config.yaml
num_hidden_layers: 13
head_dim: 128
norm_eps: 1e-05
init: "normal"
init_std_qkv: 0.0274
init_std_down: 0.00537
schedule: "cos"
doc_mask: true
dataset: "wikipedia_en"
MLP neurons of a small language model. Each row is named by its layer, matrix (up: input weights) and neuron, and shows model dimensions 16-207. Each number is 128 + 32 x the weight over its row's rms, rounded and kept within 0 to 255. Numbers have three digits each.
After each neuron's rows, "fires on" lists the tokens most often at its 100 highest values on Wikipedia text that the model never trained on; "fires in" lists the words (lower case) most often at its 100 highest values on Wikipedia text that the model never trained on.

L10.up964:170119063155061114196062058142173130146125166134160095140094164096139158104043134101115091113187160124215111063113103153108142163120170132192112164126150140118129142128152161089060149127101123187118132156127118135125139143148072098128156099079132132165138093116079147143122152069128117122150131099092173127069215103132103136087137119026130142099084161186189106119139147104124144147140188121140146095119113176118054141167179150177103122109142076124146088060094121129159168150112117101103152117153151122116104140062142151129171142189097192085126150121102147190129163133188145120
fires on: " at", " At", "At", " from"
fires in: "at", "from"

L3.up573:132131085104139147146146109098125114143102097139148121124119118137139144099143152107145111127105182164143122119093118155184173149176120078095150174161140103140143122158100183164084145060105134177120104047183132078135117144149153103110114189116122107102088102118095138170147084181121144176127158092179105136174123171103143114157083124147142194123118143169095154148075113078131140152101124138103182113170085105125169126152176146120138068082101146109152141171159110115126050100206124108111154092118139044109128151101084187089163117114109168144113125131124117115102175091186120221
fires on: " four", " two", " ten", " six", " five", " three"
fires in: "four", "two", "five", "ten", "three", "six"

L6.up157:130147090180148215183115170130168066112127121104140099112099107124152196118139088156119128108132126114113178098038132120079112173106184106134140145160155203129128156116100135109169115103139123092173136108149175134120116138118147193116144112140110132200192096152090109070174133139104106129155131151178124125100117159089121133160089176070134110134091197133148122115137139108135116121138130097141178107116142133113064217152130158088095091091104153149153155094147155128085096139151175145125191120176120151138144119108155167183099112170146163137156112101094134073133124123091143179
fires on: " the", " in", " to", "'s", " national", " an"
fires in: "the", "in", "to", "s"

L8.up501:091120147172147129159124125121120145068118200091100144168168088128128147181115106122127183126112131090134082089130128156125146134133083145174122147076152154165182177104103131100133164122155168091129173163130170096081151108097154109120156147103121150124122116115110064100101112102130070152167113164129076130085110099117240101131099116150126134156126147101058158195102156086130141136108137078156104193150094128161135123138117167086074134138123089111119124150146130232109105151105108194105116155171105164098106160148098177110117097138099094132136160108126146097121101116140073098
fires on: " be", " was"
fires in: "be", "was"

L3.up1019:090131177176160103167132110142154110172136068175125133095213116117111113177161157163146124106123139152128094128154131095124088164157106159102132110168179095133139151105141179131130116131171143144189140106166105149101106170163149153126090131195175095131122143120138147084123210138152077194148126159100135104143148142152098080066142071105076146113124135107158105135128106161139136090103158171118198103123061127057186126168060099120095148091116187150100088104100116156128115137151153103127142051121121136123128113098087179137148109137094095126106110137072103137184136077157131168
fires on: " of", " an", "7", " a"
fires in: "of", "9780773529502", "an", "a"

L2.up405:177140137146118154144131092125121147121115110146099200116062162085132186140085090105073096156084119142171106109069079102154137154183068129153087102156057128051175156060156079175120168121133190102061186154141153116137152133121139154165083109097175087158147059100126154113087110166088167110140178116114106118127154163165118166134119143090097081159162103142157181162193065123115097184068132122151123110084100171157122150079152123126151144143101108152114110094118164138098148124133135125131110134115098105124125175089127109110190127188088144190079105082149138154124105152192152156
fires on: " the"
fires in: "the"

L10.up638:185171088075136070153107146111099132076129112195128157167122162123054068115078098158081094144147161081138137140129082129107155093134077129073186081050108121084143095112163162158095181117122076045078137119131079148125116111082162109096096128085105140174148100151126129042135127132124142154070104117159157081116144143143127100074125114111113113186150095232141133152120159142144147140123097129104073123143107116141136129183105104145108102114137085157117139111177137159173173150119187142128174085139140142134119102158133099123160104100167123136150177075187149132171126166129094139
fires on: " had", " R", " not", " be", " Ch"
fires in: "had", "not", "be", "has", "have"

L2.up611:127111165139107122101123098123119166120083159140144123136080097087087178150089114141063068133144143128099157105101093128153155102089167148100087131108136146197139087098137167125095166128110139131156143157132118123075176172159101114179133124095117159144101079118065101108097129104110136179080160165179175103147128128109096160121153186080142142147094123136144078176137074133124105103110105160106162164117161142138122117134104091151128118145149112083129121129099105101058146137113140135150154201160187138148081164094191150047141123178181192176154124031175118123156106112158151099
fires on: " which", " who"
fires in: "which", "who"

L4.up199:134107119103126112105114074098146133184171096074130139163077149121161181153163106103126215135109100065179152153085118139096086181147184157143149180064153120132102082149176185166132140124100108168110104102176117075129102130129140169166083110172165154086130072159128125108100108118167123174089166145109147127107102134127123171103128138121144138135139163107103135142095178139131105118095148110087245143103085124051180147124154134094122114138103129159098103145105138150137154139177110095181150128122114069130091163091121112082161094134141126062093111083119144084169152089162123118
fires on: " of", " most", " cont", "4"
fires in: "of", "most", "list", "full", "more"

L3.up238:124080143101152133065187130112128093131121178179132068060170184106123140064088124080062154151135129109163144095133123146069120066071174105193114130149160081151147148117084128104089126170150172130133115132124098147164136131112161105072136154127056071080119135109147143144099133107100191145142145186161084151074120135129119133114068140086148113089104108149148127167138148101057120120086152155194151110143102148126134070113143067090161144108150121156117069155121146176143198131112106154160202101115119140182108145116115142093164138150144126140170082126185106116139149161065129143
fires on: " of", "ad", " pri"
fires in: "of"

L4.up717:062132131154167134139191099188141032137171154110162171137156186127059098134135150094131102115120120149115129077098149177172155110098097127100102100122147122086141117119080126122126146076141175141123175091151151119106045179080142153127131101166163082113106120150146132115126053126091145178128117142148043138127090182104121082161112098139103077137179183093124094133107165105075111109134158174158121112100118133126128126082174113129118123108138076124138118108154149191133144107104176194120170140125176146136144064120138164114204139144104203123139108157151117113155171112130123135
fires on: " of", " as", " the", " both", " three", " two"
fires in: "of", "as", "the", "both", "three", "two"

L2.up764:125107134171125120102102172110190167110105150111166102133150143094154162159074164134098119160104129107132173155145134111112039143132084113129054095077129104122154099116187131127086129105142037155139156120162163143101159165209141075070104128181159120104139104152091147171151180160103082126144164180063100149082136056184095156198105110123151152085117165163182133153155164081119121112117095124134202183104129094107126162108188123135137107176136168168179147112123131157231154114101161178131135142087125125132169118099108100116126107185049080113109105141121113098136133103120144126
fires on: "'s", " his", " my", "ur", " sur", " dis"
fires in: "s", "his", "my"

L2.up525:064159169112136088109145179118120122164125191158156131114127184131137148137141092111181149171140127106145150158119132095133077150157144105136092146064125141082108126131183089155110093174063139077118094151167139090093118111131126145088149170214130136151154164119143161172167098135108083151173127148162078096142150096162138167147113112085089129118073098152145118118088149100171148089090147054063140166031110097053088115105100111102157124165121133179156117165153111170120193135066132119130142150147108146097173141089147163129094126110102128121134149124100128102132133105123154106
fires on: " her", " his", " farm", " cur"
fires in: "his", "her", "heritage", "s"

L4.up54:143170160191131157170169173169151142114145145110181079166114152094143095129142110091057154149142166150135120079168126120125125139135161108099124130105144131129129091047172067113126149190109121102144130124163109167087098163092196163081114064141183129094124160125142119105097106127107055165103139169161111101111181139109108172192168126109093091130146115105116136123106120081089180097176140130100118169148100072137146126099133142140130132096102166070139064189131147075145151170174107090170113154139053145110159168133094150055100132164113171137119122120109105106113127108171116138
fires on: "9", "0", "7", "8", "1", "5"
fires in: "0", "9", "7", "1"

L3.up173:128146127115156133132148145115081132133098118130080098092133161165123173187131101119125222128117084179185187144122160106110090185170128085173139152129156116130114085106187119139052080110100118141072161113106073161173091088114138084105110158103137115086106166135147091098132141144137149117133133150153111158123145138106157142081127196112161184123141163084128107148123122164089144194136069135200158174136151139123154076070187122119107099127164163167104114138136163141186119129045120096130142140076073208135102128086093145172100095102178138171084114072145109146093138115166162139
fires on: " of", " to"
fires in: "of", "to"

L4.up222:127121188146133085181139147151116092118151118198146082129111102121134189136131122106140088068140149106090099146129124089124098162120186125166063174136112085149099114161188080123053047121078158105102114133132170149123149098133098101129156133170142118051122133145139117119177163128127106155119143143110137144123121188057144137157086127137127187144146094151205094152130162131195145062165104113124169117120087159130168136104122162164093099103115119123182130111112171103190054115113174120122124113140162141101155068125118135159099091072117129137157160152099130155118132144047145124
fires on: " from", " to", " air", " match"
fires in: "from", "to", "air", "match"

L3.up890:142142079147160124133121103112155084145106097074122113068108080163123120123172121153138125105117117137177113118171159112146164144088167077117074100104141085028128103137133148148120175156093211122062176133132090118123086121125151091149139122109101040100065145152139077113140112136115084038106134155151167144187166136139085094098109188098140144160122176111155126154125174131096151155099117022162125137151157169126156120108171111125101168145119128141097107113194146135078087195198112159110135176129121142075191139126061144162128107162149166143135124108161141136143166138129134107
fires on: " as", "en", " to", " for", " in", " on"
fires in: "as", "to", "for", "chosen", "in", "on"

L6.up128:108166039169135123120155114166120134145125119156152146124164171117102095165149166111087086110092092105113163122123129180157147118103083160108059127122188085153184159095109092122152144108113123188088128143126079142052079144150160112132113113099138032196132140152172136089189101142123120153111152177074060096139152169099090116174093139168151104125130111163107120143088126139138164156098167213146156019118110126190094142108172140150107103098142099074154086155072101126145145112138143141121102163166137125102067100102121138099152115176138161161065123136097112144154137133203097121
fires on: " of", " in", " at"
fires in: "of", "in", "at"

L3.up70:165188139053062210102028149127113178149100126092148124155142141130113200148141139076176116083115121149178120094137139118114132148111101176112140109134175100142135173118133178127078111161121112123119171161124175099073160111122199173126092134099085123161143111124131094068141104162095103131152137111161138133104147202153070157160160125081083080096159134139188095143101152099153163107130149089098143151139110192155076135161134162129158110149094125161131114147109128178162143099148172144136172111090157145146179169110149125112126126161114120159124134132101125134141084173167143097
fires on: " No", ".S", " no", ".C", "-b", "ersonal"
fires in: "no", "s", "c", "personal"

L2.up908:179140177108126113078123124123159082101157116178150168128196148175118177167102125079207171113129101085070109113073086129077053147116181161158071123142118148115119118122110089158079141111114153110065172137139149117136093171122105109040089149154154169165193174082141084134062109115128108188177117121091174125164089098144139148156095151168126114103150149129143152121130145107145093094119117133132102119097099108157114140170067137108061107172140126132113114100136135119183157171105211101080198135140100124147166157134155168123141116122116127136099104133147108153122168164155129121
fires on: " had", " have", " has", "akes", " which", " having"
fires in: "had", "have", "has", "which", "having"

L2.up77:151159128165045149127138101165147065133160143111072146113171101109185194186147076146149176138061120110152177106076131104150132141140117056180121100132115146094135142135099171103100146163165149170120140088166117194168156115134131114151083053097137144112061117099070096099100143137178165130112176166122166134107086111117090073201102189129173040118134101069102150133147110123114117120123130186104144109144100142168087137151082139124099110119174149059141117115143177101113189158110160092166132158081162132175101083153141163114120148171164100167146168150113092115154111113140152106
fires on: " that", " which", " described"
fires in: "that", "which", "described"

L3.up525:167126134141114137140171102128159146100164111131131117080138145143083157167120170109113180106127104148135158124098186150107117146137159117107152089126089150153151135082124146160108139187147146078070105134155151137159115124140166117075138058126138138172144133101167125108107116188112097094183076123138178121108149130058146063112101116130095081145144141129104143141117157174129155151126137189075147130147087052110127136125149118130087162117022124141139089106125182152141212144127100135131115136127161114079150130191148080157167096134064158123064160152147113126129167070123146098
fires on: " of", " After", " for", " after", "After"
fires in: "after", "of", "for", "during"

L2.up728:111133108147141095104149135040148076109156179134143078111109176204161139163160018096097177143145117146144126123125109144080194144064140141114066106164152106177145134134140126151091113119123126120098142122147154203126095136176113072146144045141154178115138129114062145131136178119111176144161138146167130169083137174132153099152145190098179163104164151184155094161153141136103173140078113144166101193152172140115168153146131116097152129092164095089120089107069065160100116137100133130147127169144145088134134133096157212138102129119143168126141094095147120193086133118143113110
fires on: " of", " its"
fires in: "of", "its"

L8.up951:154146120139097106163117119120118126097151107114127055149121091121093127045049098113112138084085122158163109141161144144165128099174142149076135110128182197076112123077152153113146114098185110120101076096105102172159108095169120146152128110196076088094158098128153124164180178179140133106152132160148150170071177147130083114082085151169097102148143178129162134154138164197089100156108150186093129096096161139064140177120165128129085107136107116141119100097142084138112163119123133172104118091054159125097104121178115111165084156188119171127114175102110120098112124124209124117
fires on: " from", " at", " and", " before", " until"
fires in: "from", "at", "and", "before", "until"

L8.up594:094103167089121166164129163205078130068116114120119176119140053110081130182158037153102169068115149144147145075122100158170155109158121156116083104169176113092169193149141135129127156033119081123135203170136150138133161119132142103107189180208148173170082176149140132156136115095091092132116156111082137141146139196120170144118120168116112103106147139106149128124131067108091152090085142132143148094137102149141063114114082151101081131193113124147110132080120135161107129098096130073146149170156081114114120191145097173119143141109132109135135094129121106146171119178152093122
fires on: " an", " th", " there", " h", "It"
fires in: "an", "there", "thus", "it"

L4.up953:152175077124145135138129170132130171160146180204087100103116092137153079097166155128099103195107108121133137113082148125150147188095133147177085156126134114089138102112165095083132149157149146103126090195138080115127118128115104128178175149101112160099113132148135081044133101129128120126143081130152103113164086145111146033152119119128175157156097135118141182168135141121135159153121100122171090169104150171088158147144160104062128111116137117126168117145134086141104152132119138127125039065098148151134033161058161153131093104127149154154131136125147142110092095120094097120
fires on: " to", " from", " on", " of", "ed"
fires in: "to", "from", "of", "on", "in", "with"

L6.up906:130143120132197120103137135099191084155162155131073139123157174069121129136071164135131076150048092154167135084140062130143141137098107088133097129106084100129110147103124110131138184133177140122157192059130130118108127125128150136128119129160172111145134123113143155103163144181161065140170116158097112126097144158160118141141109107101079135136108143090130062125166118114119112202104156157146245115072103144123165198135107130166101087176149118137106099176100131090160164169105168128151136143121077165063180104159076094132091114175111113091119111180152137079136139110161129196
fires on: " the", " a", " his", "'s"
fires in: "the", "a", "his", "s"

L8.up22:086152071156178083116122130115123152174108118132097086148183162053156161137092148125136097098117135095102134123141163150159116139131110157087139133131099184126172139106127068105126129143127122088144176153133146146097107126121116104102118116152164163151113128130142101144162134122192144142147099126183089066135079129218160143121104046147106142139141105149078180114083132120114137143113164147113116101111063146156138131092149123166126119125135107117155083094150155168078127127102102148153184140132120144169081116134191122105126171120095229118129141146174152120157129123133103136
fires on: " be", " a"
fires in: "be", "a"

L8.up51:137071133134177143215159117128098119138165110125163129146120153166108139157161120152111127137133096069146113107137110102134113202189115177098146139106139101089109091153171181105130141026133136106129136108110124173066146129114094117128193122131136120141135125121186081141071100127121192145140109065095136131144128108065091130157152077118159144125101156136134135162067110155103135127197113149172121135130112139102130189080123133032153085118096152095131081141138186093133109186098110118115106136143102138127086118154155178137167081126126227115062174100116081128077129101076132138
fires on: " of", " to", " both", " in", "ate", " by"
fires in: "of", "to", "both", "in", "by"

L2.up458:094156075111119139138141133122093150109184107096096125097094168142107157129139126155119122105085098111169099108136097028151109125092129151144093081090089152106087151141151119139077139123124144127112144085188132176082139072138158126108107118119147147115130110110194098136138074139129134164124148109139141141103120160165073175147140096125128096087087158162159123173094181139096086137121140090099118108123081125137098184139165101114105087220145151158151151166117134105131121148119185104181117162113150141206098176125146146108109091105087185171145178146103140129150132144126148100
fires on: " her", " Her", " she"
fires in: "her", "heritage", "she"

L2.up87:172139116158205190111068160131129068157134069104107168080152110152125131111110095148136091144066123104188106091101179117154118149161104109091121135118151082119132179044132112112148109129102122130095171123138121129109106111068184136082138070113152109150134042082098101113088156127090115136135091152133155167132139142137182131160049116130072104135189166122166155158169132126119114145146151187115199143138112125147151131125145128109116129125157124119146157136095163098072145106156155076176208162136194137149086134081078161146098123191073153152072112102154127077108068160164116172
fires on: " the", "'s", " The"
fires in: "the", "s"

L2.up565:116149167123092164081092134153156125144152051122182166166115108201097134125092119134153086110124078119088139106136147143132186176138165087125068097146087124118139102124138079105092164145206118103153148124132145136146151058116188119079019110142170195075110144088060152126102179157127165160167169118128106136109134105136077152113157179085170146074110064116157148142115085142133128126088134174102128212081086116118151135153088119175083082162109097122120116126097096111147161140119130148114207163111090123134135134131200121084194103099132139141190155136133114115145089139189170107
fires on: " which", " who", " what"
fires in: "which", "who", "what"

L3.up974:111122127134111128168134166133117095136134101096178106091149119121064079141102123098151093146093116168148148104138200171099159166145120135104136098171105173099125136097117133137130142187133146118146138080182104125100094122140148161076057123148107070126018109131124131122092096157142049169157172150110128062111143083164100090145153143167158134140120122146103121099085101113149136127161178131183146142142108113133111072130150137148116126121055114146177119093137212150094142195100172151091126108112180140129131153174118144132122152103157113051140118143130132131149131093130114126
fires on: " in", " with", " wh", " throughout", " investig", " where"
fires in: "in", "with", "throughout", "where", "whom", "these"

L8.up861:083174125107114117154151053144097120079142138114173071124161117141129169142088098141164150088120068141131135082113127148159138162143102192104195062166138113097110117130119122131075133129136108115154186147107185180116151067143146075100151117120101137139140131137127183054116115124112143110149180122119176108065090112084107185083105071141151138132121113151159127139114171135150157123146147153106087173093092107151172048120111152119100087165115095094093117117119109153144087100088140115140065142170120137162105158075121121163130170148117070133079050117095101117129126206096150140
fires on: " an", " and", "ly", "oh"
fires in: "an", "and"

L10.up501:136120097149107113170150007138150173132109132096134133072122114190176154144140113110140169139141111176125097111126137153167154107137127156108152137071174096118108117117110134129121120152080075097150188124090128177138109114182080155101121118139064123062132106129093177181051116140143191172125175104156122128170123166125127127199128117106110175117148198142156115130185115101083143080120084089091129142151070143185150100120125132058148112113124129108155103064125153173109149184157132136100220087125150086099091129140107100118165106130203085059145106151134103136110200134133144145
fires on: " col", " three", " four", " two", " five", " six"
fires in: "three", "two", "five", "four", "six", "colors"

L2.up872:093098082118122156206185114119088133173086115150086161150104144147156103105132128170150153168124109172166202100105131120138144130118076202160119116105192121154166170103177142124103159162117146173140165156160107114127178144148119120146097149066165159120151137112073128144091130137147142103128178102147164153190150050126082101151128219121156126139115125170127113158101145152138151123113193120146157135096064099129123122169094148143134128070094083140134149105116110101122102079140110169097139154093137113157082096119154131128134125161090175165121140155080137120053125061138091157
fires on: " in", " following", " that", " over", " after", " late"
fires in: "in", "following", "that", "after", "over", "late"

L8.up380:104074114142086152124155128067104154144138170184159111137132161095111080149128111187127161166124135125182091113165111144108155164092183105092124139111101167099150111094178134106106123098098070093125155146118097133143061062125104089175149079137160127145099149106143185113116091120132135198200161135146127131157118121137104120128140069074120222178165165081163201071069134118073177179131156159127143111157105155152111161094147149070132109130135067156108076152075132093128147149123141156071102120088159069123082116101132117071195147147082179080117127105123143146141126121159128118
fires on: " at", " of", " R"
fires in: "at", "of", "rochdale"

L2.up926:090107099136180232190064055088145132106139106083104139177180175126168195108134146089119167082135179071067144142110131156137094139173113135114134136159125151152101160108099126133132095065102123202122130098175143114098148105116144157069107112134123145173136117062117115111155140128100151177154204074093221161150167185093138100121139115135113154135147211119143109075092103126116133159176114109120117081147157152152101129119137093122152147145116197122101161095147103106188079095159130135135102075159113149144104119068129142172115127135131136127093145169114146122163154111138104112
fires on: " most", " Best", " an", " more", "hest", " last"
fires in: "most", "best", "an", "more", "highest", "last"

L4.up531:092069182073115138065079109112164121141110188155113121100059124122100137070144074121067116139105058156111173109141124131142100170102136167131147125101104105087061124095144113095143094135148145127159127139162197100142149136126130125116182128085118093094169126153128142132104133143097105132142144138105134193103112147147099099160174151114082091118159080079156171164075134101089192157089127112134112115112131231130112149176162134156157170166225150149103083150073151172157142200174121156113187157078106160127136120092101152119144083150105164173112124090103153136139103180123130132
fires on: " of", "2", "4", "3"
fires in: "of", "05", "23", "22", "44", "41"

L4.up362:135113124078139126102146137136113191137075160103128074120115155120132141098168145110107144084161138059147147125081133116111130168114186197124127091149128128124120118071120105091110093116147165103129158164202126131140150122101131113107139088069125094111154084114114131083163088123115108086168118117101119081140093235086088156143156084083126134123146106197113172114066178068063162099123118188093215139170110177158125142122102152124120077130138127126136084115068138117164137163172085189151093148172141115115157076105104170177132128138111142102077074163123117134134137117087100159
fires on: " of", "it", "om", "re", "and"
fires in: "of", "whom", "heritage", "whitewood", "standard"

L3.up73:138136111055097127122117141084096070156163162165119160166099161159095170126120050127078111141086097086128191124116100133122123122196122152129159112148152133138150115162112106107096137155130155087142092121167102113124074134109129114149141160117068131118132138151164163077122122163122173167121180148073160103114132179101140104178128111114111067130067148136180147161119210127138133175200127081116128117180085117127122131174157122119096121132153140153096113134100163168146125192148093049165084057133142150126141159080113133137139102125152086187163136084142084115138086089116069135
fires on: " of", "ph", "oth"
fires in: "of", "astadelphis"

L8.up862:123122097171133154189098141153135127125140168171068114134174134140166108148070070176156185146146143089122128116133117147148089046122187204207125189108113111108056141174151117166168154139084144155104138127074206180125122137127175142107169109127137103118187136082113139163128107149165083126153103110153092117137115101137112136135163115121101172118098133117122075125146152142153128040125156065233137154125129094116130108054122136142049092120084074128105142119085105163140103108094114125164140129169147135164159101091066079127160158185114132083124096135115089121125119156098104177
fires on: " an", "sh", "s", "ius", "h", "'s"
fires in: "an", "s", "marshall"

L8.up2:092176126130187127156148113143150133041146111097139130153079121065165103121120113119087107071113082120075103125111148094180098173146135111190155139168116120104130110127150096123168132116142149112060170166065100164117103118140161127136162130147108133089159150167109142122143097114140124143149127174167119124121059092190126135173109157124162145120097191138094139146099162114124174168082154100135136111123146134125112066093164063136128123122092108160176077129071179102093145127148183128162151085166165152103136121154162099115103153148140193125101176126144078068165167134114089153
fires on: " as", " the", " for", "'s", " and"
fires in: "as", "the", "for", "s", "and"

L10.up224:124106138130101114177140123137150079183136140146120186177145125125094134121105104160109077080153115127122119141183087160178144202156157066104088194143133128149109096125131143147092050129113153086104167105155150086118180136143125132149165117145121136115060093138111079135187156134109102150178078150123157096146108118108103139107110164065115125090161146163134161132105147124154163096110091095111128105150179148113128112095104132154038115098137164118149129149072134207114132143141142066071135113178114096128061176154118162111100120106104161088141127098109212146105140127127081206
fires on: " an", " the", " of", "ver", "An"
fires in: "an", "the", "of", "converted"

L6.up667:101119109130167147164164131123123123177137182113151144082205110149120129154158025104088096114145106170165138155092109098113113107136158118138212190118155131144139147125122154093103113196100110121209181140126119195115137100121121113126098121203127150102116140117121118118044153096074135191156128131100086131141118131092116169094147170072161148135137100102127111146212159064132120103144193127115152163071117150110085156130180105116098161150100131124105133145078084201191130176148145139115125076132096102160165130115129172142131109131075110068177044090095102124141123150131138120
fires on: " a", " of", " one", " an", " two"
fires in: "a", "of", "one", "an", "two"

L3.up983:194186101104120094074119132124130055094126135173125137128142186184116164127093166121081143128079106159184170109123129117142068152139129170161139119116107142140164124129087150097124159178089159104140130156094162110147119141102146159157126155133156116101126103144091128151143127157104111167159075112089117110000144147117115131114080119139073084182142072142147093167132177115118108138136139137220172174115075132092165120132137074157128129106076148169151101143073150160143097141128095108090062133164119153181138192096096157117147114142086113189115105170174135145061108148098119134
fires on: " of", " years", "istrict", " government", "ition", "ust"
fires in: "of", "years", "district", "additionally", "government"

L2.up57:109152124115108144166138136147146177174104123100089074162108125106129101089144083143134147131168154139134148083132111109083152133172179193092144109110060133142117132149161144098067114102131153161059178127177081152110152131108167169127130156120149162125167100172106142151102091144175056128144141121171159173125148120106106122171092103103108095126126115207190141150126093175091111063075171136126150115171166144107116161092162097116181095144119127097120108090053100121129116085101112142112170143178183133127162112179165133156094179118133153123198119151091138121149089087145121129
fires on: " in", " place", " at", "es"
fires in: "in", "place", "at", "houses"

L10.up284:130135152108114171190158108131168141128163172121101131117131097124161163131112102157094147098128162162106153160210106160143072173122105111089104113168132194097123120088145120121174090132099126191158176085109139123094135092207146097131134114129137088192097153112092131136127143102111139098112134109152134086073171121141205161111128113081094171109046160080125122172087146129131145104072142065103091093140110164144139088147120157107064156163153106142123120089061098129170109151124068177140154142155114090137101113125099125112068101161064169129176096155110135166141138139075095160
fires on: " an", " An"
fires in: "an"

L10.up732:118175098132118158108135169164078134187153090104190155112164113122155163115108117105150135108093193098109143173074131137113099131124127135154143102123118192136132159175130123085115066075103091113150135130167120145142151215130181128118101081154143090133115183140130107112129127095117088082164205056099160108143113125139112120103158170122113139156171054092153105137110148173168138095107135109146195130096130115121128115129128155175126146122132083129109079089099159146113099112206170089147067106221197128162137208161120109110087128175180136109145126072059112151140194106156117115
fires on: " an", "An"
fires in: "an"

L4.up855:134170100160151132115132077139122098121185138126084126119138106126148123208153133123141158090102127090120066149173183141052113146134153145167096149116151151140115162143143122092131084106142149130115127146115123131137130077098109076177131104226108149135153114150172080163127143157089119074206131172140126185111103156122121070091115073161180149140150156165139140181142152136147144119147089116117155176121165050107051170114116130158173155111096160130151127132124121130183180138121128170181122145158151120055155101119101130122175091150118132151107145160096106129099178069163140146
fires on: " of", "ob", " to", "enn", "ra", "w"
fires in: "of", "to", "dennison", "on", "for"